{
  "n_layer": 10,
  "d_model": 256,
  "n_head": 2,
  "n_kv_head": 2,
  "head_dim": 128,
  "d_mlp": 1024,
  "vocab_size": 8192,
  "activation": "tanh_gelu",
  "norm": "layernorm",
  "norm_place": "pre",
  "norm_eps": 1e-05,
  "positions": "learned",
  "qk_norm": false,
  "attn_scale": 0.0884,
  "bias": "all",
  "tie_embeddings": true,
  "parallel_block": true,
  "init": "normal",
  "init_std_qkv": 0.0312,
  "init_std_o": 0.007,
  "init_std_up": 0.0312,
  "init_std_down": 0.007,
  "optimizer": "adamw",
  "lr": 0.00139,
  "beta1": 0.9,
  "beta2": 0.99,
  "weight_decay": 0.054,
  "lr_head": 0.00354,
  "grad_clip": 1.0,
  "warmup_steps": 326,
  "schedule": "wsd",
  "decay_fraction": 0.67,
  "decay_shape": "linear",
  "final_lr_fraction": 0.0,
  "batch_tokens": 16384,
  "seq_len": 1024,
  "doc_mask": true,
  "z_loss": 1e-05,
  "train_tokens": 177900000,
  "steps": 10859,
  "dataset": "wikipedia_en"
}
MLP neurons of a small language model. Each row is named by its layer, matrix (up: input weights) and neuron, and shows model dimensions 0-255. Each number is 500 + 50 x the weight over its row's rms, rounded and kept within 0 to 999. Numbers have three digits each.
Before each neuron's rows, "fires in" lists the words (lower case) most often at its 100 highest values on Wikipedia text that the model never trained on. A number after a token or word is its count.

fires in: "of" 39, "ref" 12, "no" 10, "with" 4
L5.up490:507483485532494592552429545477535431481539469480536415469495529492447519525521509377438543518412515481541552497516442428479435534512464464511443644469523609433608475437484431452545472500513511425539465520455513511548558477461521508449471495423517499479467467532351430462586484492464491527491434548456490498492469447460452519440500475428440532526562525537441589483462572514470481543554482495595540546443560589617475540477488535487566418562521559518467441490526466596599514413525491542536515551571535533513463653477461502588437549421550607509453492466501511439496572436540555416491594489543511498505534509504505573464520535386458441453444451475471529487439437514435498568508439504512474437546513527522597546486401477416507567455522435506517476518529620560507467514523534

fires in: "an" 43, "a" 5, "1967" 4
L2.up642:518476482482355529488457471441472420564587468476559492564497524470563621486474456443435558473482435490523498517540561490485524500431441450470510527531545503556444491444489449461477638492522423383540466574429514520334438465432568517440518476457555451468423498612620465567538593464468505446558561541479503502427455459542529518438503515558547500439459529532571536503470574484516441461484456459365566534465539497536508474491387488560392547525486453485413439515552508560483522539398462442482555455488520598410468421478530541488527536485515524470458461525553390498584556512543498519502468489536463426460464503536458455533544501538527444452506554572515507530545467496474416450542467554486521510499498556536462523513433622541472500553472532593523539567442524554510475496535543

fires in: "to" 99
L5.up917:489555476592521488494430475516510529581499566441604529471527534521522535535505471600494497420426574423537430504501509412470529392541487516471481539461578548467560493444547431573552575508418481605509447553524522490453448425500572563539502467489571492470531542464563524528535570467505501430540476573459491523506445443473510573467561523458527454523488407530586492531468627536463472443449481521481444417516471515454622492468435439525524488505538504488440466444532469551529603407439532478469484524493496575444403463498583496522517575400433534518504510532499444522496455518560458494469485485567402505528467496464509503396431459575458439533464479503493458619588518463454518458548490587479511509484544597537462560459552433476466514507558415587452505419410512494432381439603510

fires in: "and" 91
L5.up612:466508583539597508536474540492455483481553480474562518498475493429525412476466490504416558479497525532519532506447526514497465502565497457456438502467505608565471466484566508528505528469468430514504546626489526479525549532546489475494410410516450503467449511553570475510604571494535536570548480391514523544512535485504438427530508584468599419540571450520449544453474445469438500475543436490430502506467470441493569548610485513392542426553532635536544497526451504444543478563525485500445553425515493434463452548562508424502400453450422582610643460516488447442636526476596488546542529505478490474485458436477478444492448525443528524566490530549458560616457480467520521415508491575464395541459515558524464497521579518389522518475521495468569509399602427465472508499518492

fires in: "and" 60
L6.up841:592412516474417477549424553474503569521503606580482494409454481549422430432547525552447499483461557510512581586470599419550519431573511580512495544495598555395519520574404494545596489434554509439448471414503517524458512528476451519451547482530527591500508481522402454528488501579526498535491499475453571503440470491529482497522456547493480554513425515495598555568469502552486493443504517483629463521509477492585433509439355502462524489575484476384421491434539546559562494538533489467498456506539494592503447506432493527565493458525502475364474476550541557546489397473479554526478536541516506515499529432460501463494387538529391542424463515435508497425575575492517484594531592462497498450491473554423532472498465516449511469510530504523429531456483565541389531455508529

fires in: "at" 44, "from" 8, "with" 6
L5.up88:555389421446447587561490517483588502612529589521566558478521527425555475507511465503502480566436407391501526462535474405487480527573564449494500563485513603436550551484516366466435469558551577454543433571460403539492495468477540537475534495504556460479448445554515512627481545477416493427510420587486502520505410582554472503472514412425515548477500511550442608467424595577460485619574466494471476477529529504470560472508501490502457522620582592618508495492500482538482580422467485456455526513565472509533468519519502495519529584435460510560524549494423533503569464426449474435498541530464509543545502478529496517414504514536454428467477439531470537496497416467513445541529490494483512450532519527443491588478422425435508505497530454584476424526502601485518491523446506

fires in: "there" 18, "south" 15, "north" 13, "dessoff" 5, "der" 5, "northern" 4
L2.up419:488496509600512383388473460498557568530488499458471540538532494524621517478447485565427508461496546460463420591569498439468574489576512553563468478554541558525435525434535494547529578541486476497538486494528555498485517508543467485481535457491494536528571432584497454522465550472525509382523468477522460607529490531490481459493462462494515491460473509499562515464475460522453478457463397527492498529442482473424506444471407287498574585544511517450532469512531436466530578509450497446452505559607490604428464504535545537508464612494430434485391525529513524527604434504520455465514465498493415511477520500518459450430473386509483525540455467537497460536575579447423481459595467575521562432508457539547500519489525538481392529411453402565507616489588562488459473430500521

fires in: "to" 99
L2.up742:498606529466485488544478483458513525521443510522454519429397497430475465471440434535464463422386546462505470530465521449492592573438539462550531619489575610565573490502576523538482537519517489462505508621426462528440502491496476567484460470575486492489575473455567450483508520514515456511528530378494496563467357483488505504475502503439554496477504514518490615584435550576472453448514469509464509469460516550541543506469395513375449426439535509484426514496441513516461606464464557512468547566436531591514422560524433516553475583556499579476426469440411508558554453500558523554512441450568543542450545520534515563494448498452457422554479469527480453533583472509520516441561512602448448443545473565553372501513476469513528556432562440563522514405438584497551470486524522

fires in: "as" 30, "times" 11, "games" 5, "so" 5, "appearances" 4, "coin" 4
L5.up530:506494548523532438518541652475550449432440526433428525453485399504533530471581443562542553575502534344517500567505521490504398461444448567528501493498567570491448559574587430474506410479438517481496519456579459507477436574447374493470547476532480561508459399422485482523470436397531533531478597520451559445520530505490497423477439523488524596533462521483499565492521469522424482568566522501504422483565536434541478424533450536493595500584549529496531503475463501528488487444484543505460446446467545532559472502502494533539460438410469400552464529517464405485510538614423502547521604438499478514520479579518498554503410510546406440525569424429431439483530487529531582482553573546465588463531502510491548570552497486440520564438524488514533480542429531482581549451484490

fires in: "for" 61, "at" 4
L2.up24:488466478501444530509532540483502488604477567509576483497416516431528522513510475492509501468290457514566459378533535461505545597441472410509532527474502620483553439523506427566498506487453612471501473567472440544417456504522591529490478527476476422422510536555591434488567632466491562499489508465511461586429484451467545582407514528491529522544462484517469541596477585520575431621570463483420487464533481487567553492486452524450484454547528416474423463491525485509459453448471542427499498477553459522465509554404462449522477510450551435514587359505444521594584606500553502492502559468532531587509539500522478557426522452547481474588513518534487548517527535512538534426472513578455480480479482481520556557550485512431529512543518517597467510540459561507513450411455505

fires in: "most" 26, "both" 18, "many" 18, "some" 17, "several" 10
L2.up130:430397516512472570547518603447541492515492543550482432515511508438459504500555553499528574534554464619495519502494492496502414438462547476445456495571561539373463474482587520494507484479374422432503505459532459492540535481470442509516505452322401496485476391484466485481487533414556429559452449414434470567517441446567496555514573522460459484526533466522581463414486460488472479461521568501530492453496530447586532477533467534504569409550538587488497511482562535564534460475559472481418490469486472395518464520479527393505418441348533518607477530492498513539499636492556509464568566469518548500542426499426440484481515466465586481544399467500481512537492481521587555485537432499453507476566483556515519566607565482440481590562535454518505482511430538556508519519512513

fires in: "other" 19, "several" 15, "both" 6, "currently" 5, "his" 5, "their" 5
L2.up387:512458499449569544499525547509592386488451479573540387557485473499508440549518478514498558517486529542424465446557421471489486387461498430508465500518575512445506560506515465461483409564456517424405497449463479530411536527467502575456507534424412472441486467530454502501505590371431464396550472396484494566421460485533522497482448491393493414597499523510513624445489506492501496476523505500521543464469522522547465525452493535470435545549484510479481491452499511523439544548411477487334464518531426536517460528471500379519404613473521511462503490553560513555467575621542453594526502519468551491477503430499473556404578468455507417496406561501486578569456497531460553506503500461454544487482450584514473554560509449456537535522538470561467530559583581542550583522552490

fires in: "played" 20, "at" 14, "win" 8, "winning" 8, "represented" 6, "won" 5
L2.up1002:465455562492483541583451539539484474481528478412491551452460491525617453551483520599596479448377475482519527408536569481491420454531496423439481493430544477473607531434506435513501378517543572521530564491467435515481499475477463455519521494442461527426521504581509477568537532369485510558504439553545534484438519429513436461481534476391550557604562497528472450519437592556530477509425594506540478467434563476488582530526509494555494555589496489543504507516489510440598489491442465502479557476496504541480477532422469457545531572433483538505501533516577545479515612560500539566474590506473524527572342488506498586530466557547451504436465457543471508456454490446592559531535482547463478404534422500439499430505465401416538491536500509451447591572546621468541489507475520

fires in: "this" 60, "real" 5
L2.up739:444458513568461434501509540450533503588467501591553485435379500541492477486404459523390548430552513539503397609503521480508526542459525595543445572548580527524466449506575462527544561478519416398555493509476515513382537583460509482481524426539464571524513465542590407506531580527562488475553478475450471506469405501497513627487508545441563464451481532530613487543459436503436485455495408526413497497559547475559515445502489454490478416463545545438516501415544522549468550475524438454501508454501534538542456448607529510465422461544533435535484526543486456613504469499531467569530473470477469467465498467488399431476486406516501489454489580557519430528510608487516556540561541534463503553573504589464434501595600534525424505446491456590519480421429439473498427476494521

fires in: "there" 15, "time" 12, "he" 10, "they" 9, "years" 8
L5.up380:647510586512523447583489457542493559513530552450490511362502484460468510429510482447467481488465556514499545482489502395510504598616544497500488617503509542432468464553533551463595510495515621407517490506485375502495509452493462477530446477483528556482447501453499431611551479567510551588492345520489501516453513505439519605488552470515547498455465432503539499503397498547433498596488499505553453505473424523547491445532416488488467483557464456577533460497548575444501559523475431475462435501428540527506453520524585433546495574511430464518517415552457436442484488482534575540507454535486549495528507510491436502558408532566374480535513435473488522461475543373547596559552499466417429463560508571472498496569526499533580516437513534504571508429501579475555430549507521

fires in: "an" 79
L5.up262:481528501414446496600429485513519474589524503581562419521485501496514561431507467485382532520438495447524505477525549469475493512484480580463578497517549498505490524477566499442508651428542482383524507581512535519401397499481624546513452513481477486486575451639627496517537596506560560443507455518447507575442408500568586504414571551490496556451473515547491469528511509520476440523534430444387514543476552483470576480399429447477464558467559502445462449451491503574510494465459512484548472560491451601421489421561533493453520440435534427458399497502556507450590498528533461468545479465475467381407415569482529543438526517537524495471478560552481485532468386513506509506528452526509577490532555529492538468479444488457510528561449573582492512558440484537481495456563524

fires in: "most" 20, "more" 17, "9" 9, "less" 6, "5" 6
L6.up544:438379510507535540526539549496550497447474492535436460440488484555528536490533526522467603553500470493588535532481451415473385439481442555459552555493512585456497509520585509421534500449454546449530523491483562504467519598481466429477473448393452571521468455598500426558496516496562488504485532377478573548502588516578473545430426558433516566475483477498498453423486449533429428535575555451438478437492499534519554478423480534484547566498537587515479505455483564597427496526504545520528441489495435519536482553466436468484375466377462440571455516520523540526510485559602504554501581396538558420431497475408508564515493467513493563556503500544414576526398477472544569555536530477470547467481518543464562485541536474368546528439515517500622531472477415544554509491565527

fires in: "they" 50, "their" 7, "satellites" 4
L5.up816:458525496438545498443446605518565518437508421471397455509494471531483431489544415554452567509583545414512478535378525476498419488466547462508568555505597548441461480526467473426550418475474482516439482582517440502476417555485442584478490479480518563544468429456487517463459469514511463500446459518456456485525498522553450509535481410532540569568528557471501613502487527585349505510544546506514559510568380498507485506455555546447454491484539532510475472412513620505522483466484560541486503453540526492520456505549491498506443482504493572545422516506404487576491514526458497606453587547459543544474413471479472592391496530431415425534457512460502564533516549591489638427529520564390526568550499555478439505574537417445488494437579548496528518482443559431543541563460518

fires in: "her" 83, "his" 13
L2.up930:586486464537520557531465516455634338487577443456575468493524449619585515542546574500441546590508564461478551581569512455488504444510550555415469480428503500553424519501458539547557530492486489495521430553476468506425508508434521503464598493498526576477372511529474493547535530437532449525516459595418544475455431465506445544421451491493502432448401464492574510473501513515494498494501506463447458491377410461505431409462409498405461449564534453490506541384552491467522543512497423571538485504492536515487491448491475478518532593485479551539524537583614424571492455521548478542480501491470513435476454477487403495422538393512550488489472570560496520562449563440547446437482420477493480537511493539490528532500555543521529567544480394521555567533556557516481627496505511

fires in: "had" 33, "has" 28, "have" 13, "having" 7
L6.up779:541572510438551576480500486516628441447434513437502540500462469509628560504632471594422491534547470475536527462530471444475447459527536559466524504482446612467424498489501410508491463469560471457521511517494400504450508453364400496486510453495547549440465468482491483512467503468445576519581398441487478513443487454464429526531396456500539467487517540482491515505467610584489461471526517523479557445604425539572541479410573497447487479558474520454532508582524542488492575496411561469464455529508523560514405432449486508502460597482482564477479527539519504442511580461406592555507515461586577557551339553493522541498472485526496537401490500521533463498479498457543522401546450547448441460548489588483372498512460609440584530518525493521538488476558514437500512519507518

fires in: "and" 54, "or" 31, "to" 7
L6.up639:440463569587456453568528540439549453509470424458427475353485519511525498440548557508386499403532514368490496449489473452520437439471531506403348561397559460562598531430453441536555414515515504472572473540447486515507572538448528522538468573459509553476550480544521497503568487485492484508486557500501542515479523501435458488482542556506468515476478493533533498524474430489386478504494539515402419474459461485518548473499540472445513486580444560434496559504457526523512471559465499537512560437495498620559426550500533409490486600516410493479492513523440520525541495486466546604468460482564535471494528534516506544534489490480500532579426613536468541559512524474466521576570580592469462400520396656459536536551480461388503466366529483552536499444518521476527513491530498

fires in: "when" 40, "while" 29, "if" 15, "which" 9, "whom" 4
L2.up409:530468596519489469484487546475573425646497571479569552492410455501437454448540462476510512549430521529493485523505592448501500468527528470499518563492543561501542420539571504444445482492451452498426526511475516507521507543458461466509512453525425503540471508496531435644471553507555509530574415414505492524444455514495464574431489549487559561550527506517450558489465427515443486574525567494440419380531533491573545504539485435552456392467475523567452451544557526542493458516527524548433526464409512451549470501606404524539416513464554454574463413622469473507525529584594494484515547496561495526559510519512466485459477431503498457555513494509486570493478460436497595509527540575458469558632438520466411517569456442466469549458579364542545533425530510518521406369561510

fires in: "they" 15, "which" 15, "can" 14, "that" 7, "and" 7
L5.up113:425459567517541476527453561523478450527567508504394469413465480520531425479463477467458503432528552465442569550450480469507493426529551533457448477425570507502513481543573472448489445508542508547449536560491445500560505500408456575540468512473492503575471447500515484617442501540472535572584472486490561481538561475494456419542535570522472502578453459489521494490507451460398509443530570480499481532574503555546481607499592507540601449524463530469470484377490546410550441462572454582554492346459564564525464557605528526535441443414448521527497555551410452490568447453469484637537521575480499498508472442530489558465370472435476489486516587478491501451551591521477571481566615547466457505422540549415544454514475466471505488398517439503565461512541521414537473468546521

fires in: "after" 30, "for" 20, "from" 12
L6.up115:574542546490499563588417519471585481525483528536511534465483480471538556488447524537492520574446512463501450583427511498487551498565565434511470501525422551555466583374577463497427450556465498476494469483473430516506552476499407530450605463530500521480458480459589463576498419466405480508521428529542480547563362495526490433455470439474545545508443501536456546443420556614425451554509533470501593539451522477500526485503484465422440472613568553586526506629512462530455547560447451580391551557465513458505457516470419520486546587507518530511535425496496529514539461529464560440523507427509569548481523538573543589438513436469444463463497496493433488427494442426476460492550553486450416438502481514525454471514409350540535546464647529524460556503476568518510528504486526

fires in: "has" 32, "have" 18, "had" 12, "destruction" 4
L6.up150:583471497519567615573435639525536447454485517475553524442509409505548507555479575525467533516439480490474513497465571516494533509548478537574454530515397587493489522520541497560425493503521477432515487481476439491460508618512451468440464473422459562460524467441418420522559560484499485581561456468524507502486533621409459487598444478507537429481523488499480485513452541548425427438436518485422539466506582460491553486424594457467553442531549607479601496612447485543502462613440501451579514513478438516632493556525485583484509541481502461496483572488469520490465522449453563460558465434475611481547463536472539524627529600486452572475369425460445480511452452506569504473576509443503469481527531455540470449500450502547504537398492496518470550413513468520518558549479537

fires in: "i" 40, "ii" 11
L2.up966:522517497574464529454476559572521475475475444416544601387528453522568525446579446518406526450433517498536392487593540420498513491478554471430541529475473544469475464453600563465482583505481429497518445550458540519395500499426517499476510456495502497509426500485520447631444534517450477475564460458519536490545538493445507464524363523495548487514442426491625565541470463560511472539541498452443477456533446452562517433491480488412516439573496439549433481435462541594489542534483587447401503538514417500508495510524492540557447590519551476549562432514511410568458504552469510571553559420490504503472520490515457490548504452552471473485554509549450523517476556438537464414523573631474460562530506519520379509567612618419498537529483501534570514450520512363520476459497539

fires in: "at" 38, "w" 11, "made" 6, "wrede" 4
L5.up99:552517560492418516549496503560554534506564438508455514457467509412569518517524476537394479512471418558484542457519529511503535444554484482450491472467477533522430532436539458486539443512547594447478487567452443527532507419464468469527471555540555508482451464651590495578515470457411513565471429457509512569480476555559431409510516474442548451530539573529443487566471608519495487484484547478495465514491507481442493562475554470545505407636529564534490545469444482537549534491479453494463517513582501483486454543440462406569532576446555468393545445574416539449563616486462521518542573489461541516467417485490527550416533514443536451446487474507411415547599504454522532443554563529469444356485475526434490525448433488428500525453583484505515596630548640487499513538480519

fires in: "as" 72, "while" 5, "are" 5
L5.up992:461467549442481474480470500421521436543500464474516500593437505457502518486620466509455586584506530580531495568437535482512522456450427564525525489456579485454554509499504404423491405449450434569456514442530553514561518532427525433510463480506477470527473386527544530548488546448473541558547513426520484479495485551493469436376493649536550507496605561488499497511507462502483504545487516491433536469599527447494437462534573464533531436436467575510475473480499484532548476494464467509473536427432485591534448457544507566546454500519445415456431506509483473477539538504530488473486527447575496559515416574474537537379507537468551446471472500523453520650582426406462597409547491587473505561580440610468447497537446499441476465459557497474516559404418475584505444506640516

fires in: "had" 44, "have" 40, "has" 9, "having" 6
L5.up625:568507564447551564547528530568477426498512459492545470462445466496511502486519476481506497518442440448486392512476535451498474459455498563558529593451528568493435490491518457588436459488522527463425478605495475515448469486409472474512472499493499535530474496377522513566484571497517448572546417607501588461517493610517414487563462514570624413562443510479615478525468543548432467557426446467482597412519500445420546490468504479433500438454568612504525473505451496580428527494494503490500550584484505427618413575432540549487384495510445496598499447571462391392507484485484496544520515457454531467537487496484525505583447590498456502576520459490473530567485481455582523398550533554475525552594474598502457489462472580538505469476512531503523541434457472535564579517550509

fires in: "an" 51
L6.up645:470443561541390531589437517404561526596555535546505447510460518470541517468490466525503472492517442502548524489461500547507574533500513478453507517393586510541551508472440396598451427486506470447510492503520419512410409523525529561496552488469528483430489531516498443552500552533537491584516587487428484498534470479585431489482511587486484550509458505544569544515431543477421412458450426486448556479529677498496531589482480466549430495493533424393365424464584540520544444448463543534445457468477494611397475508523483533413477529383435571481425574510561487515535514510495581537506562500628501495449432495516548537531495527498400481490517525513516477502496493521522468413540454534556525516468515496535541493522502614477559421477529587583501487538421422522433554434527525

fires in: "and" 100
L2.up329:581456524424479515572509584469567432523536485545560440408483454547467425489487542531443533447461434523515498503518537451500556409470529480444448634454581509386529506472553537506595571455526459452468452615449487520445497524420464537410485538491423548486534489508504426568508545512429551469612491469499517577435491590512487522514389628441561473529483526525499596525433499513482470489481495453482569535499487482458481439489420469468471554509561556490412485444426524550494457531519471535458551492464433487535420599497468496509413575454536452520536497575549514465572538541603507559451535555503527416518505485517429508412500433453515500448446554522443563560502508528433466455528533590480439470550472577477448540540493547416478517420626441560525483448589503504471505386543537

fires in: "also" 22, "have" 17, "has" 15, "and" 9
L5.up158:507411474548447589561528585497519543469434509564434467458512464455450504540578522457491552493388455501495533473491452466511502446474468504502519508502558513455510513416506429557552481474546539441441482564474431508515557490466453489398511484529407518459386507480505506472621449506347491499522421492474582598469520452538479583534451430514553553454492437498486644558462463591463477486486542475549532387520451569596451492465536548508488492558495475398451509420479470522437526522496503455570445548473507567598451471462529569484437625386504445552483578564502469468537460506469551563494583447385575449537428467532499571563502482531452472467481513512507545468511519438549578478525474529489583480573521570421540419472519618490572533438490469504527526491506560424527475550518505

fires in: "and" 100
L2.up925:489522546535499510556498570516540398500497513572516384386442467631504445479502548557438521494481499505511486503513459435507501385483549457512505546434568502439595537461487549526534420461514469481499520531467528516424526527479404541604500537367381584481522518531468400611524509508543524506553429508488565552430477603549416548498408575406524459610496461499512565539432462529415480490438516474527507438522465413508493516489472473519521444524543552494432496447492526442532449532514422552509488508456478499564442600505489457535486537425489475484516532604540510451511499531554521549572581502482534430494467477479432489537490470493440551443409567498493566565417494483501568566511588530493449464483480548437478481539520494441556526423592386464535570493636482496440488416515519

fires in: "when" 44, "where" 19, "if" 17, "whether" 5, "how" 4
L2.up9:536447531509409443463478505475603520603466622425571482513475487519477507476465419483571497557471464565556487507472602497482461503472586490507499568550547573510527455525591466540453478495393460464461534556491502497501541524498416449566497440471463525434482506513486407587496573471495510505555522432485463551460412538532418562470514527529637562515468494543480564549448518511388479596519516510437430367535443457597562548542478424542417430462465564523504422529613546564423538444493496475461531462490478426526452530550428522542411532473530454579495438580431482553508541565597477506528495480535457517568497516481445484469487426477492433563528448540500521542475469500491563510559537615430487517568469566487417532577510517491483516457478456556523554436510472536546473352514515

fires in: "some" 31, "most" 18, "because" 18, "much" 15, "invasion" 4, "all" 4
L2.up428:489429557445462500624430579463507493558440555525533561518532516454479590461615476543504517493556473393568422500533577497502510518521529487477593575540553519461424523637516504483547464450421449495554489594482396500497530514513484478458457488467447502475515458544441445536512570466560512529518512364518487526498412509466447467525509505550483570477497446503543494526424444546514456584508436518507498475625511428568491479531500497492551470558474500547473461542502491561501466509474473461466451521507427484459476568540509460537506559519581445631468512482458560455505509519491481434507500384414511562514485523490511480549442348559461514469368368563473548399490509541589493531502428488471486481604494466464462553662463463506489635453531447508456454488496509466522548444502524

fires in: "that" 80, "which" 9
L2.up589:498499587503581504496521587490516482471531459491440483448440434484530496503477535447507514545528459503445558567519465541497431424525497587450478489551544476604512451465607598496478499500518426482448575521512496485550508425447403452537442454527415549567478463429520485565532435472417512571514458499444532521452487525472453472512566472508471515557517465529493525435485427480423515436501572498544478467406560495565491568558515459568525466479444621547458511603462529549524452559558458593533503436400529392541474481529407458532414495405474513606463449572477515425568467515584540502602546547436548431521423484466465419516451558434518527485469390507432537526430509532527573455549555545490425525601503559524486555481536462518532536433512423466439498520656447540522555486529532

fires in: "as" 25, "but" 15, "certificate" 5, "plaza" 4, "certified" 4
L5.up448:548446572518453559616448575553564469546530537451516507427390484491539520500456497521449526497389550549493421564500528532531524426457492516407520531503608538556464545569524427465494414506572483451485557487495433519425532536474440480465437500546570471558476427554592491584528477465421458570568463468483468488502578530379455437463484631506590466513581539481513535466489417576375493489406464490510533445484534515499543535512534525492525465554458551436481460571438449552461499514441484434466502410427502539496457471474604431439462543482501428455513525526388392476492465471449559552506604521453569515513458456519496544490504508518475544505489527479496494486539503388477620514541637610495521526535449549517500520563376514466500487459544488529532476519535538526529450454536524

fires in: "for" 52, "caused" 6, "died" 5, "served" 5
L2.up626:478456536549501533572383594464621492479521452465430565509502522538534516453482407518391558473421512496527484486559508421501467506504479411465528523498502603455489576441495487506489549507584517517546535473405496525389478551512445489463551528457431524446474438621530423564568545450541522471431398443516550618518531469426509507457502507467591530524506504492451554427464502578464462527500505488428537523491558487503554422521483421518515474565527504551510505514463462521484439565447440516468435546438470600557482568559461526506554534369628398445467394548498423518517502496496527432551508541455560455468464493530494560533504512598416566451479484518449565437463425494573482489527602537516540511495553499540526561500411547516503549497568486562468479448555595436549390498511506

fires in: "the" 34, "a" 22, "this" 8, "any" 5
L5.up457:427562511488531524493506451469499570505462477582497493459538491529441536459474528581457545416604568484612517568588469540488438605451437481455494532560483461560525448543573420473454572463418381526526435542518532523545424480437480505537372473421530509539527542499460473432493516498471367495442475474476522504434490551511462582481503467438459535579559542544532459436457458512462460597433484483437501448464516413418462471521463463484486517478530488506494461447511559504578495448502558487458527472479554505504457448536454623506485493581502515640547553512477583501578553533612546564487537493506437450436406558474433556483488481440506398551457449565498521532527393487533609560548422458479431529529466558553487484558526478528444593434525506500636514541483507484525494530460526

fires in: "no" 36, "st" 11, "noddy" 6, "mr" 5, "ref" 5
L5.up233:480484456424473529611495529479544436564546562475518512466552461455515472435500613520476458533448547489537576452491545490509496535466525425492444542518522478506542423415574425448465511483493551395607488638436433508571457504429522519528488532458549513522477460468457505511526507489452393551513438545514493531499487480526452466504491472442544550503456489509575513568478566532384455555575622430560505543468498465478563503457450491470541419488492552564534515489470457571584566439464537447462610574570545533466474496465414507565389527487523531532501516439439510501548531501455596452563524519489528453493472511495458563524521456464476389511441385563399483546449452436547509495556426666498501466591450548462450533445460436464448632481483501501555452519454551447527488554437528

fires in: "and" 91, "then" 4
L6.up143:576473529426432544550462563501536476539578546540492523341554435463527467409636584467508548568431457545530582485451486555521440491487512547486531468503547561505491484424478475525478554469436469511441489458464597504399499392438452591410527509417433579414466455524407452584516432535513527567590478459464592538492544581534478475512406461504541461563439452459513534520505474549396506451603520493551407514531481562549458426446458522493497445529489577509433449407517588481462519501492525539571536512512409475522500520417387510498454505457523527431518433477533538504537549448507538579530485497535516507527502494452447498527510484514440533474515491413481560573501527510538509484564476424485407569503529545425560488529491550460447506414583458530534569519446442478535578517573529

fires in: "later" 32, "been" 23, "previously" 6, "an" 6, "officially" 5
L2.up150:478440518541393569480357517429511426505495553515567427474391468459622465498498547560491453508477527507495483443499499518513528475421516525518533540491520488504450543540519423449514543522535478442438466459482484534394466544467467540508526529472502355494462490487543443498462563497542582499568584520517484515496535623558463501411434616429531494518521513527595535518483599443519468472485387490399417465548461640585493573499537512531392490449509444414423391482548538583477515491404581494472544449473523606443460471534526471466477488526476451501467468531553472473486586539538483563504514522556514487480527557522563527495517488511473391484440525601533561519550504516483444420507454599504542569461504510431477500561476579480494468508591490563512508559529477552538548387535517

fires in: "more" 28, "his" 19, "its" 14, "their" 10, "most" 4
L5.up568:554515515446452459546470544505475466512449391543511462452564501494392449506497510551464597575563568441524483454600450472498433345409448503385513496530509590493416536479535417583586556545453481463532450574526536525406553483442517449561517474520455576474517488476489476449467532413513431456486469526407557533444466481534495495426505474453570501538491528547520487466509524576417425610526447504432514474561488475472525477515452498445482505535536542557533505514492457501514558467495492530537501520432476548532482522526543517552398527550458543540526525529517446516477529597570479482463523535540549470476383483447411594442543446461566478511467552512479548592408432554635476469501414527443408500481558582440437582532499518493536485504501473602519467460467598569456446609541503

fires in: "after" 16, "played" 12, "lost" 7, "following" 7, "finished" 6, "in" 6
L5.up449:511355534471451534594412555449552535604448475527509545545494495484591518476490491514553613575473460429556435455526545458491509463539452507425516482545569504521479582411502409535511394549420503424550466524465457531446522504568533486444507470546432486414471422632447476519581499438439504592477477478458513579416470540476499487435463476500499479486541535555509551452446510536504487500561485474518549511525492407416562455529495468512349493577514571553501535522476425510453518617461421499465400518448496542538462447483525460476484554444529426459457376477490447475429515518504491492484610470457547482529475465514528481529494560613420522499521487525454544451530630466562522483522527473519531455434379559514498571475472527550488457521475467574479557481451557490560425542571515

fires in: "at" 24, "gave" 8, "holding" 7, "taking" 6, "receiving" 5, "writing" 5
L2.up921:632450505464448466591397436478484464527540522421478487555522511447573569512493489564590490572417451435502589511545626479480505502504492472382574478429542595468453563482497395480444473467496562476501502598442405517464444477505487489479470527479542538453442483504589488554561492379460526526502530448449520561491446500567444500513566450510631548616563533548468507536428592526428446553479579500528464417517540486523550544452505481509403561527492563508528435597548465513500518494384502450542596508508514500473476589412417480548507594419554493596497449555456479424518561551534525473455502492505485554557377534458524585437478559467502469480456399527474496519520489449508472512494421498472437475541543496454536524488483528485542531465496521508450519518513520513597560511545512

fires in: "to" 30, "his" 18, "and" 9
L6.up59:514509503476399537561434508475601498458610524546420453445528469430514480511580522519563588518519493497464453537478542478507497481465580484435476462481632525527547571379472467558458431434484451456561532512461442501483506463501493536512528512605425518452521441522538448499504452478517453483560496469477499537499442544501468594493476493469535485577491499498540617533418472550395499480412422508520569517431502476569505494483417385527401391497562532569451543432519484437489499541493465556550592447488486534557469511548532496478444579553446536517412532447596521582424547436484473477489488487490563439503446430489466488441505460463486506423442461531501641639448490542541480477602475526481450534576554548503515531564525480439485538476535488584601421405540520472452523542575538

fires in: "played" 23, "medal" 9, "race" 8, "professional" 6, "debut" 4
L2.up972:544477607481431496458505516526522459523596478462487546456537480545533486493489541491507576526563551484524509551505538524515554550605510607492473506504487490495567541489507519492483384508548573493441599434512498518482464526447543394533537476434529566424515425570546503584499498376516546473476445477523570413518515566532453462457587484416523602508498523532486424410462464522392468515450467454526408546603583417499438509547513439547505541526485516509474495507461541474632437497493414565495506476447537488522483466464484609519578470485537437420419494551559492505481540480464640488441504519508467553495365567457472445555451556560505535430482497516470470437525497525476605570547513405458436406500459491531593400525431495582464463521550521484496577536479534429437531481520559